Part of a small language model's weights.
Architecture: rotary positions, no biases in attention or MLP, untied embeddings.
MLP neurons of a small language model. Each row is named by its layer, matrix (gate and up: input weights) and neuron, and shows model dimensions 384-575. Each number is 500 + 40 x the weight over its row's rms, rounded and kept within 0 to 999. Numbers have three digits each. A neuron's up and down rows have the sign that makes its largest values positive.
A block is one neuron, or neurons of one layer that tend to fire together. After each block is what it responds to, as a language model described it from the Wikipedia text at the highest values.

L2.gate843:554542526500552521509518506518529489506506521459333500516454511513452480489499448584475563449528483444484556465519446451469568422537523522475522580474472585486527449529467537433552562506498541555550497510512492509517438475447499455451560474546541512416518542583470552535515500489482476520544514521481512495526502522519478545521489545534519507480535466496500438490429528493491538521445457525450527458490524493495520495563491520506558465506545517485469523547442437464514560583505528466510500542448510501569570504512538551434526565449453504541485565483514449622490458539431500478
L2.up843:439568475546463479469487522504508455501467563471487521589549458536446406460484530525536550502482497483527508432523507536470515511547585435551569520442526565506443448487494538444507544516434561525507496452500546512560478475476487522462540575545480496495554511547499431478443521509497537472458497444498512493519460505474401545499495532502530516473504462412528437537495545564449533615507511479484509392527528524510507523493495499495520421480524495482469475493475438483533561547534453485551496498521516569458543435518517496525556515579502491503493451469498483588525485534492443616
L2.gate1109:498411504493537498496506551519399440529455540444490536530496540480468467553552547559493512459459470457518528428566536473489518497518487518529580478478517548440447500498538504429480472459529566489445510475498557502470435411589419478449462534478456535507461487555502470476540459539511459485546506531479514529545468590489542575524548541515552504485520458492500502533486442483522483481464469417496559412434463478475511489519524565473476549422475586499490521514570442505507530494475489522512415531427502499512454494541509484453437516541467508522430532421524519484533477458558505509
L2.up1109:505489500504463575529445488500490423462516593464500494485590486546518568523496535494453488553474463482544546529506484529497462520558441550531479534446475491541445494495437490487543523525504522456517456499490532542470514486511539495488433557504495536482564517546455548493502498537492544485517461427504502476487452548435469487483542472496496507485567480428450496506518488526438553489481466526606515520472485579538504434467467489591535433524565547575496474560455516477574548447593554516518404516465459500538574470480578512454537496529505494472543515499518441508469485507472539530
L2.gate1695:541463461514542431421463584512509436531511497451472503600551516531451542524465505482531539492464445438520452461471574476447534479525468557542522539511499552589499500465481451479516496552534483475458466501480541494467509451520481534467513503514544508537547482580527480562500543589409558559479524480474541519438563508494534499504486534479455497478481511454496499485514471556493520458493471553449466449495460522447475525476466527464611554515553508557457471551498474481477520466560569496503514496501509562533475443502521463532532545510483469429464577454498488507421483515489507482
L2.up1695:518423463432505545467465487508552452551597589450442486547540484478476446467508487452494412527473439465556517474485499472451438545529579513560518453461477509548495519508575553478478523537474561466508508446439574477526451522550498492467552514524456452508590601468561524415478495491500461520498511452473529476473532493538482462547488535516522508564546518468432553508463547530502535510506482464435494393482487523468479514498480562457508555551485520519490451546536453406561441514539508562535572528405476519534478529526490516544590452522475435462468518532450536515485469505509502464
L2.gate2178:541468573555542508503551499475550477567477533416459443511461496511477440477505467508492479562492442485577554499516480569453483483535495525486567518471516533491509485539450491531504475480484486497526527463547533436453531494508497477542527515416521525473430545523551515557507494587496497491525513426487516495475456549499428448475489530513468480528511467511555481471463503504521485470569494538467455480468462584448504566525485483528561536485603526602464482500522494443499462485519554492507465466512517483507487453553522528504535484537465537546487508452459496560447503502545494360
L2.up2178:497462449528509530462450534463482378578460543477486452534550507452454537508459460500455521486417481437511556429517549515480410505498550488488515509520495569519484511471519561473482488457510603471498437468455461481571489536564442499514518484481445510433554553545465501522509483554532559503480514485527494507493501563442559582559492555463500447538539458456559473500502476546516504502458521566479513482419450508463525534505563530473575450445468486529463503518524502463562486494574543458525490449510474547497525502471461503459458410616488553465508491426545506577482520505505542498
Piece after initial letter. Word pieces right after a lone capital letter or digit beginning a name, e.g. B-ing, G-ha-zi, K-no-ch, plus table pipes after single-character cells.

L3.gate149:442465564529538474497514522399453436512493540435480471540502531474465515525470542513504479549479490418524537589507490457462560469520582551486557544504580507435495482491550504547399511481538473481485520401464567468444472496510483572542498625481473531493502395463543497491540514452489516517482458459442500423456455501482442475508448517484606464555413441457559480506542470521529522501453444471471466492416477500468510484561510523502492526541477499511480521494449515492475493500574493461555528432504473503503525500463464524451457514537549509537528518562462441566488499459481503519
L3.up149:467524545468547532455496552456494489462498567508545538424514462448490439456455510428518579489549543460490494515561509457511437481537509551562545494470509521495538504548534473464503496564512524442506472515502542535501489483514495461526545553554526463457480619547399504553561517493493377489534512549535497531505506521446499551494473536531493475451554473518442497514511525427528488497484500519511491479521527467396403540532492509532541470461540497480519547526489492508528394468552446478451522497446503501541482541519496516523537467519551648506461474472532538433515553462497499510
L3.gate665:507465510462555505430478537468476495455489501461429507473469528533501408477516531537455485544459475476507548481512519534485462484546501540497550546489564553482484492467497524491461496499516577450512549573525501463536524462559470491518516546517514509437418618563482502566554498490524513568497533494534513488486487560481546521531495408537481550528476498483433486465484490490446547530461517489462526476499489537513578431441556505503557511551447488539429443521506448500546499472605535548509449467508466497488529498510613488488491514500487580559435542470513464452492488442439585486
L3.up665:481472454521606473494511573474536490501523513452482493514436498439478487519455449506578594509519490492497521434592482509462456469468459547535541489485511505515535491461532532518432516471565489440564488468465450427507448456494435443482515462514516572462547606472526568478563505489501453553499519494471512549452492496445579554488580459516469490507527532503430536496523447560459506526430477505445430502496543505488500459495552494503564501529445454492467487529454491496465458540565533493519537451485499445407517496524423438525413512529499611464487540549475499529490486443447551429
Early piece of proper names. Second word-piece of a capitalized proper name split into fragments, right after the initial letter, as in W-a-yne, L-le-wellyn, D-h-ruve, Kn-o-x.

L6.gate186:471494516560491555521471552503456446496483568529523533616515458481476541510565516452479492418593458459481503477512417486510481492521535452423524480443476514475523537495527530483496474573557497481442519526500508495535463482498519457505531535451484510523433604454498563485524480472430542520481500555531493507464467557452458493536463477565538485604516570459462514515486494535549474467518484458483518532529428504470549389521473485508531526453486488509495464506536462453466438442480504525497540490497471473529480525453501526458517481463524502535528552526546532471484533521564489550
L6.up186:579534468574488461477545428520414436481383561451467456483532496504486483540436445433511551549529463513555424459468536446476501474528505563558435514519489525517501496482465464535509554549574457410475514536455568457492511533464487496450498528512524554521530482569500462475510505537518451542543543401478534455489444480481574499468571479507526478480529471515402545508506558607416532445538468443444513496507557557562540411512524529446523476514525508502418500469433548543554498494498477463508480498525550424570459455442560507456474455556545487443476472521504447496486511551501472416
L6.gate732:508491524521459551438446495500482453394409441486563450442465508504475565495418545505445484463546547467514464473500506493447512465526439526463519452472503582509590496521533504453538553583451545521511490562540559498476463471478409545557478486525551491534449500515519462525448510531480480519513481399450505526523563490468530516493459467500461500505461435538448490511514502443541477464526401465493485533530481491471505542464483585510492517525479442520469582474530469493532559536474496510511503494498542505468529531498489465550430513448509502560522465550547454549496515451486549457
L6.up732:551574519544510525435500508505502552483530459475501530535542539431528455496551468489530538434488478510505490483523527469550533463484554561513466521458522532512497528478460556436552442369487457517531481491521523485479542531509473527534523507507500527512523541424466430475545498513480491574451431489472530468527540518529555462515477468483480536562520553569504551454502539563504451501534484542522462530533511481536571508507515375510491468537491532568515504524463513531443480464585538468447460433460548512508499490536510529485561531490496492509518447452470505435452452491432465484
L6.gate827:472460526497477559520486518434451477539442459444427511492465484491475509519443512577435570497557550390554537503465529445505424515619468481496565540500478506465494527546467499457560479446544499453460515417446509480554474448469487512491521503446484548501490494563461501507518504504562471482505529497513554487461475467474457500515556487432532546500467433514463492421467453503464484442457533556499396507453533446510511527498462563533536460501440451472472513549479551528459536501537553457494465469546498500568491555531517472488445498516454530507513477486485500470525483520419487475
L6.up827:532518464457502468569513546546440528512510450444519543473553543435450519511524497462492562531492503426519490462495535434490498485524460491430529497515558561557442521458479503427523479487511492472455466500538614516481532407516493515520493419435471578498489414501428551565541508499552559513557523478479518466483467534426529482493493571554450524442549493515531465564466479541524499522500549571507550487466535478502457526533510565499534499500574529498539447541508430524480436491515407560512494541453478520530521455481564461507464497565483488488452441533517402559451433467451532547
L6.gate1127:596496538468439475443471507535460537463482539469450569491530520573538481499512534486472433489540523527549493470494448529517436486486450496452582490504481513518517557465482461424505453524476480461469496539500541515488524439546525517565530459506516497553435415513508449499469486491417501520435513437551577491436479481557509432498569449574460512545474487558536522490467461509491427459443511515469553481517500438518592435471532532501467555449484523490454547521564526513543480480508568462491479455508499495497437507442454568413449538496528479475484499562546456481477497484518549458
L6.up1127:474561574499421534486522431531457480539516504428507502583475502454538539557494491511513472492540477511494433480480533558480416500448473557524482492526497515487480499476573501502433471548552370452449497512476521502469453481468526537551527495457434548506466476448437401497543442453490466508438520495516534474498536505464517506505506524476522515488455484482559531482527463526530556420526466472492533471466454438542562529482476657473461502512528472431500481582574516463490520490524415484517487524550414524521523488422494475510442457482474473522506533464478433435513470533482443509
L6.gate1172:460469621537484505451424534413567469522423527432485514463572544416541558564437525465482588531495539404457561468514487486432510529596448452518484567515459529527520481458457473525503531561528555450446486579478450500412541509517469490567554542447491474518509457554581462516480410503524503457505487487557585521479493575523539543472498459567509484491514453480524504519515462496523502445516511548527458504491473418511470437507538515529523451478495435538416544475544486541518545501471502504494540526503483421541513515442441478512495552581506507473414444491528526495488511590492487475
L6.up1172:460476534505536468447467485464512570474519475511463466488530486480526413434447545548542577456531499456436551506549443545528531514513509482465516562516546548518476542615453487495516427549480557482395505543553470433574443550516440531433494460509602493452454539481483505429522463441497546511494462463520489556455458529484510442477537579509434510448471457435464481544555471472554448556438529531499544477482569511493481574425516472464443482488430512468497465502492569513514521488535534410476484551385538499561445532539461486542516493512507570495466522474509533544517529496484541465
L6.gate2027:489512557500532556415476503526482467475485414489481545454543517473518527471497479524484595581531499533525484500485512464517544515485458552516509543508427517478528500520482465440535506528508546467492594481557482545518527468454510413533484542464509558457509432518504510497541509476567504573496439488519548468500611467483489520465505512523486511526491536485520412527493489514539481476499480513479436527512485473454476442476483483467544522456513515444524476519569541511431464509472456530546487502444463562473496519530438520535482455434505422456504496481512510504450525517510562515
L6.up2027:511453558407519519452482537533502491458565485510566519499491509534514542517476527546504574541477467512547494509485510484530429513604446451515534481511477561491540548480520483449486436463505500458464520492488460568567563505499553540546520495456472483467549550509468500544495506447484491520501512499494504497538497458509514498485485494412510538554504500462526516480451510436465534503526541494459539488429445515511469471571444476500555498541457474532548518532584496481525490479473528495480491447486544484514516504469467477512492446508466541476513498472449487540497430528489511529
L6.gate2034:447536548476534540450495511518528484504492490447495546552473551538529462488496530520525474491561516513497493488599520471507492482525430526489522600531455522592539483467509540522500526556508525479471521439567485518501514516435459507544512571516452515497502542560475595562571464519476458526444496458544494409459506482468488500518500530501516563474466460515456546462486449509477501514479436447461514533453590547543507437520529551554513474503417491523472492530431517503520465457514561539515459459462537533495502548481577468470502460524488537486518475459481450538493467528523477513
L6.up2034:499542510463543436463514527506424536487462451448453519518457410546505549498438566448542521428535493476529539540487493424460494585491506515473559472522453505579471518515525497500463539430552502438430496545513538511525493532574537475500536501458505532452486484557525540445557422557535519508444531476530491486478518563444508556591412503467481552531532456508445529520533483508547472521427499476484433488542475468564554413569515484528546534511487507518399435498553498558418559524481500452515491481471457546432529542471480530471504423474534486523405495516481493512475495545510468503
L6.gate2078:481550542488519462473493548505500503482482569535556443530456533433521418499512531464492454511498539543514510414455480481499575510540434577411457519490540584552427509513417558475483538469480446562488509535529562471474529527442481415488596515551490468518473556508500508505445458464490491531445487412471489478511460496453491540459505536585498599526443516474581480516506409496545413498488543526441509419461429479505528443397472550494516446542481524475523431457489479500461593534504520403473516539497556494508466492509551542458519517431564461558528479530468485454470456553553491541
L6.up2078:440508473513460474468504498511584489497460503480442569554467518505519524479452537531486501444519489465512480397566490523488484496499430552530531565498526545555550501440565534470500534600480477469467516510489431518537580523470471538499499378409530566516473446513444482451509528507572589560513557425498594483527585510529523525477544486496443520497489472488464522489520437463443569481449478561555536535446571508525503503519509509504432581474524507520413503459515486527530490506561500548536544437509512568513473511517578478560483515566411517493465488502490494534468486512502470499
Name fragments, table zeros. Word-piece tokens inside uncommon proper names (Az-d, Za-ur, Ab-id-jan, Gid-witz), plus cell values like 0 in sports statistics tables.

L6.gate105:526549558528534447550565485518467465475475463476498458458558517549501489547519599477494506489458437456517589555477470447478541501521484544525534512437469517512541528408480562498530468527529467530512487498483508458517522527586551541523513478466566475533557504504479508514546593460509483539504492500495550507525527515475491553513499543550507502547498494530526492441508441510456521531512529477468553489441463476456512474507496531508428492570539442513566441514608496462502545449474538442528518497464463492496472510460538533532493597469458487506480588563504414461540552434535410480
L6.up105:506513532526522526460464496482505542567541486568486487450494403539468462500545521445549502506435420523477514545470491493525492561532493428488512546488441480540454470388528524493486497494494528493498502493452514454435477539464616506475553470460447483483510504531537563565515496487525467487492496446465506575516487514541476558486554524455495537492508499502528452455560564492510438515487568492558568507509472413567492504459512482535451516482490487574542410457555450562464495443488582512489418565593487477481412520530444402470474510546486432514479475402519508504531484400523477499
L6.gate399:533533567500500475532514550517531467492462490482551495479519552495473403524517512523547484478479428434505490509448426542490511511461449540507460523572515549532557581451335468484519513462527442582470464553494575528523469524508494524414470544559491553444460494539520538450526496491487515481493527522496446448414506538517500531494530499450478500518473451559474484433529486490584460476502500507421558575508539511502520461457474472477552508531524556502471476530423495533522572440496447473480517454472440519518538494487574539463460469429509472586487529511458486512443530522458552497
L6.up399:464445561477515504501413491453565470445535460443486502567481464558439469512439466480507511465522545493521540475441545415476392480510524519538538438507531528496462552541469586507425487518504485478513464450523477505493550439487475539482552492514547507532572539512564500474491451555599498477507543476474516532499495485545486483539529540491525536462525491525442500453506563592446478473467456434460495548498590472540514449551454431542523497536461494466450416477466473517503490516516628467413479559537512487525428499516534502519443487442466424527524520465547537457482485557490476488
L6.gate1013:566506534658559522558463520493498502506520498506475529466462504472478477536490569507510528516478466489524516527447544509497530475550428522479476526529485481470499525429501517551517457498518452483493460547511535514488549422482482467478550499491509538578553540505441505459476532542494513498485479477545455488440424538556547496532480518470469514553525498495484493504559418505433486547530511494597552502538511503560529492451436485480512470403506533521454420481505506458503454500505508492475533558514518484478489461507476522565510498380464435533525533483441462474593484546527528492
L6.up1013:511561444526514544486509479467548490491453558441499463519435497535469466472487500475510484524450394510575473568534496486495462496532557514453484482481496471495513441502493563482488549511469475579503486552505579498503503514499507470482504412544464443495529552463447451497463568456518463417532507546520558547531491451433519457494507564499555410450446492533508453475526526476408486525497488526499543544525479497464510528514539415488502453503487488521534511429448530546502427501491548548536477526451462567469521538446490445416454518512544531557490491531510437537560503502471478470
L6.gate1079:469459538560496455508453535486516468525530499453538479504453516515427561513419475451474543483431443443557536500405448528436502562498490484503522521508446467475479530448530499515510463469514489494474459530462460534516588542465539578515539475439481515521565491487570528484498567481493479512562447475502525453491508499490440562464425529516496462437435460500485390479528456466498500529449442522407531530516517513521513431588450544544539540510541487468486468450536544432446525437492495532563465445571508486514465505481484518551420500491560467481466503511518460445487491536558558471
L6.up1079:477521515547475503512532478532484532500468498472524499506452495479528466541460480441444523477434399447491571467510441514502497527510492496480496528473463530519525488452539466483523441464471508528542483520527486486506542549545495540462495468576488477428609571511488545476553570494508474473532518490550536533451482516436477570535445546462513455530458530506510493512534425452488478487484579470476534491524523553384520521432480427537540459552479494528462473493480594422591501435445484496459525544474524476472432548571539444460507575509477543576479492467505484524573614468508450478
L6.gate1458:537469565551536498519504461520566530467434493479519429543483517562591454499482561354520491501479449506476512544472495510450485507488511509489465515519491443526543488586531519489502440469526506447456540505511493478507530575460524539479519476490443461537477530458570519533562527495489434495533509448452501489524479465551512430451470526475479510533529477513448464515464493548520420483435445484499519541574508538501541497546393538523489559536510447497432459467484531462540514484530504467417546478581476483488537492534587482498543513401472495527474525408486489502566559472529514482
L6.up1458:420556489510497567555509455444521519522572462485473535548495496487453513488552510461530442507524521503461510501502573426463464557522476505573560401536448509533538530447482510498541500420516564574570502442463462517534520534503553461510466429463516478460439443481538621478403520476564465470471480527528559496482540539569500488468518529589487500499454505528406496515526462458586521447478516502429519492492498505472466554515493493490523448575472551507479502542496486542502513530573511485515497504534464567514527562485525470522506513538491511491502482512404462464522479498452518519
L6.gate1642:543545556492555512522557542487543455480514465540536560470496517512533510529439547424560566557550508464503484472403585468475478512504475535576477545486422482445526543513496521485532513482476474490514550530542514557508561531517519525482548482502414542457531494575488451503432522557511503452641541486524459495487519547462531545491525504468570549549484570502444457551526535446562584434469545540577474507509536496505500548529500514491538458492511426483530462531518486423416502480520564516480558522535541445593511477537505498496560493569521515496485456395446517485499570578459560481
L6.up1642:554449455505494513549473507551498564475532452542527516480461485562474507513434495428418462533432503485465431461466472463516559508511523450520510457460480472503482530487512481495530463493484538471522491483522533461500510507490506496480417396502531437496490501510542542540501564500466473489462518475462546489436511517417507504507463506422420474515517467483479443504468467508434493498581452438561469496501521535552496519509493500500478519530553501543425463453493460435544542540487492438541510509506518555477500440431536489482473521434535482511503545458462461504523575472447515427
L6.gate1999:560545480505524486470531519467509498421464464513462422473550469554577543470476575487445511553478497489511521472573535459504519527587544450455472573454482460492513507506449405528518502488501478491443449541515486522479478508506449552464495459493462503485534491498510491497551527557461540566551511427477537503564488490570547565523511544496523470443440513483445464492507456498426486494516478464542567499488406533526489480504458449594584530522447429497532509498462527452499536577468517544475559434501514481473541515505482484453487471547475467497478502442500500492492517511468482536
L6.up1999:480458490449512474521439517507457460497562521470487504514444535498467463529514528371493543504473496516481508463540474463591496488503467482435539536498488486539528519420493558504456481510605544528482444497479495494435498485512579604438493526469515516471579519492468579471451486469523457499549520531524530472426530622538502448518480494551500495503494484449437509486540511440490513484488465449502480461475488468461483484510523455564467530523462498503518488516434513464535460433500425463509550554540536515515518516472467461343511376519490489462480533536476511500501541429506487514
L6.gate2254:540483552476480593484472483497534547504553510484419482540483479479526545520487548468512503494466462468557494515461511487462512540482504543486572486539423434586541459565515532519534544563471456524445530458554555510515459487533528525494527451479501577582545475555466465488473460537533592477513634487520529466500477553536512516520480605474533520533512479519519486475509535363550477491425462518538549474576476532584458463468478529504521460491507509588422553457496537518467520467425459484507468470587441483483521461508512533511449560459445494513409536395472446565431435596542517590
L6.up2254:459514493522506543517440499522507511508524483473520573513537498510522528446454494476507570525472510486520475455455516517562453531515463482536455491479477507504446529506580416528501441495574464516438519457413514452405506535579502442509513469525490552476568448449530558467491522482539459532515492527484445517505578615503516462536497516540462487512506482495501543478561521553493521481428521536440523465534490477570491462541479528519526489539464439512522508499496554511437466452456437422547459497530469489412425516488465490488528499494494500538544480487574566463535477472503516448
Partitive group quantifiers. Words naming a group's size or rank inside "one of / among / all of" phrases: numbers, the, possessives, superlatives (one of the 10, among 4, the first).

L3.gate1562:510502512497452506543494560493537575476466505556488540564536469462473445516514498513442444457452460433472531564473478583447436509535498478528481518527462452571550538520464545464550447452507400491438489542468536545521539565476520470518511483479461508564515394504469536431438525547469501542598529579552496473435476484500507510510549481557527452537538503512428477531506483435550509493517470542482572412531469423499482542469529483429575509471418598537528488502557550507433477477474567482438497611521508464536489469541513474490526533513540486510482492453445469470464575474448515527
L3.up1562:502516508488503523514522466408461433546469552514479470464544428578515570527550570550465498508507506545471519460537473536581448435521500442545482545565474533508488478435460605479596481441481584444531463507517490513516508515465531448540435440512530539505507442525523488444529498482545492504503506492548505427503501543518459550509410515472490410508482495509479494537487519439492570423482500504546455467462478505474508418480508588480523481483530557577458545498460496496559461566515514475457473518494447519486492483492523484430450529450525559452530498452467521447511549536509544490
L3.gate1870:410536561487552499483509580490479518501545527455486570492540553499471542502543496486514489506506480446504532575520459580504452476483565468540454518555489500503551547532445472489575519562458587485511467558430642539521457549496531497578517521485510519476524434521533598494529568524521526527502541545504446513424540524505515530539512561433494468485501540585545502488426480454539512411518475444520482531516515513412498483479424483451547542576460496518493506502552522493460460515449492462466494510469469515468552525483509546424503498453518505551389492468473484415470576484529505443
L3.up1870:466523503465442480517469570527533479483470500494498500428445468522524492458472440477445454547488488530575471483436533514537529457533530478516507483525405481514508503533503511438440426526408519500512550486560458540518539574455552498549495504508534512502556465502460510538485541475522490432426497507486500513548520457546523531509527476538418531541514540504468494541531568478534492492508488580530547492497490430487484476467454422515568504465517501491508451444503433469457532457561574525468551623507484525522492484500504481516532480530512506482536539477477488457464561548516460402
Numerals in names and quantities. Numeral tokens in running text, strongest inside product or model codes (ZAZ-1105, Allwinner A10, F40PH), also counts, amounts, dates and route numbers.

L2.gate49:523478494492437519449430454526517514491483472470467452539441533499557530489502540541549476480491508401563552481461505454447514404460498493516512563527453534538531505517478529520519465584442506455462462477464478540516545454555476403484507506476465559440483401611579437514509475516516452517504517490513481425487440521509487599556501450441485504584485539515542513517523502546436448593432495454490560499513541532403563536520547521393571453485419457511494469500569541475583557473426493484595514483477466520489530498489546485425512496487450492496471530535440443465485483512504496493
L2.up49:458485473518495544511458555489543429491568487495475510519525542393530486492462504502542546491528531482491519479460533422471481485462466554416509525553474591544444499444511455436509412589486536522478499478493491498500507418501444517529527488536484475429539497564548409526480501487518555440531529527491565523537536551501556471577511449482528465502551490483455528491501462537483502571467528528551553500436528550397504547516476499465536460502495515549529429507495525437471521503520500469605504519527501525526542489614550508476490498537428478618487474583471526520456458468512462571
L2.gate189:524507483494455513503462511507488554425494454493514514537451504517430554539501407479485484520541482477533483561429518515486575541506483461474523563575418422519514525488499529459530468526431457542465458452471532525453495526462531522533531512439480522612473487476521452466434474527433495484519437615504490531462541458499523603528456490491521437452576485524543482517512411382531516424476476513432479502502467609476586460448551550491490495517471476533449542496529477472477537491496520517425510472598495560568461496425534484578439534478574475496493492512512478584526486473480510484
L2.up189:522474521500510463442483401506503471580467520444495529526530479492441473515479468467430474526521540581599501514509512583494429406608478470511502512485489470424557451464502471515551564498471419447419443477421535517457482520499513557485471523498466533514460549482389491436506441479519513497515489469506569454516476499472496491518459565511461480515550486542500424528499437491542559523490483487510423447490449501512523513445459498465520530528534475583464571522510520509499505552537544552490410541459526493522504536483537478433471471518540492585447549469551472544470507496391516552
L2.gate1169:516532497469481540515497476449518576423474524464519572509481471483457446517466503544471502426496509437508524430509470431489563540504498477537487504511492485490536546527546595595586529526545454533457467501539547528424517437461515406499569470489505457424536524440486558498450471522490524498549477539505479514442508497475490594531455524458501478459481514451499495482476490414547457539531487470526502511435457541468525526482521484463550594558459444552425481460509516483458523492555510436414423454482489563496507503507478425506516509488508434475476589531564481562503468524399518529
L2.up1169:514466448475477495457416463517558513512444482469522531525437489532523526485508499460454507563477463479512541525448466502532524436503526558512526552463506512532523470480527528444460481488507518486526482501404481534528454467530467577484559520441512615426459512518456526511539474460530592525455493484480485546560457511520492564556526444499499524497564498450466554507474523472422468527515448393515537531501478510447566467544448567549470521479414583473481464510494435476441541571481472536555504417501488492543517472514563536539505518472436534474484549476459485556512490494441544510
L2.gate2039:498520514525526520497507522546485484471455471453534571567443515460481511511532462548533489529495460550544438465473477514528492497513505409609520594435475492478551570503531535513533468492467403465445399520512535516473480459506531579535553507433404510498453508497512496483462516455578520437509514513508489471447474533422541488564589472481529468496471466522560559481466462470553443479464417531461495521494438574502459506434490486491494542497460516546467465455541514504550470502517524469485422451536402550537511528532476520542522509456417495550463506506465489464526533453490493488
L2.up2039:435443459537477524545442482560537473525544458450580431560528546552513509467553538460446393540467494531558481548491494569539500482577482444492554477510505505449504467379447456495575572486497462467474492433478423533449491480531513535445461523508474484484589526551466525485489519488475531515576483486408541459476518491562492482514486476497523497424591446555516500559491433499466549474541498480555532463502489483503560529523469515512449443530478499501480550503539514483560522525550538540532422452491456430562468521449563489391497463514505520522457482488455438475496492456467596575
Ordinals and superlatives. Ordinal words and suffixes (first, fourth, 17th, 62nd) and superlatives (best, most, largest, final, last), usually right after "the".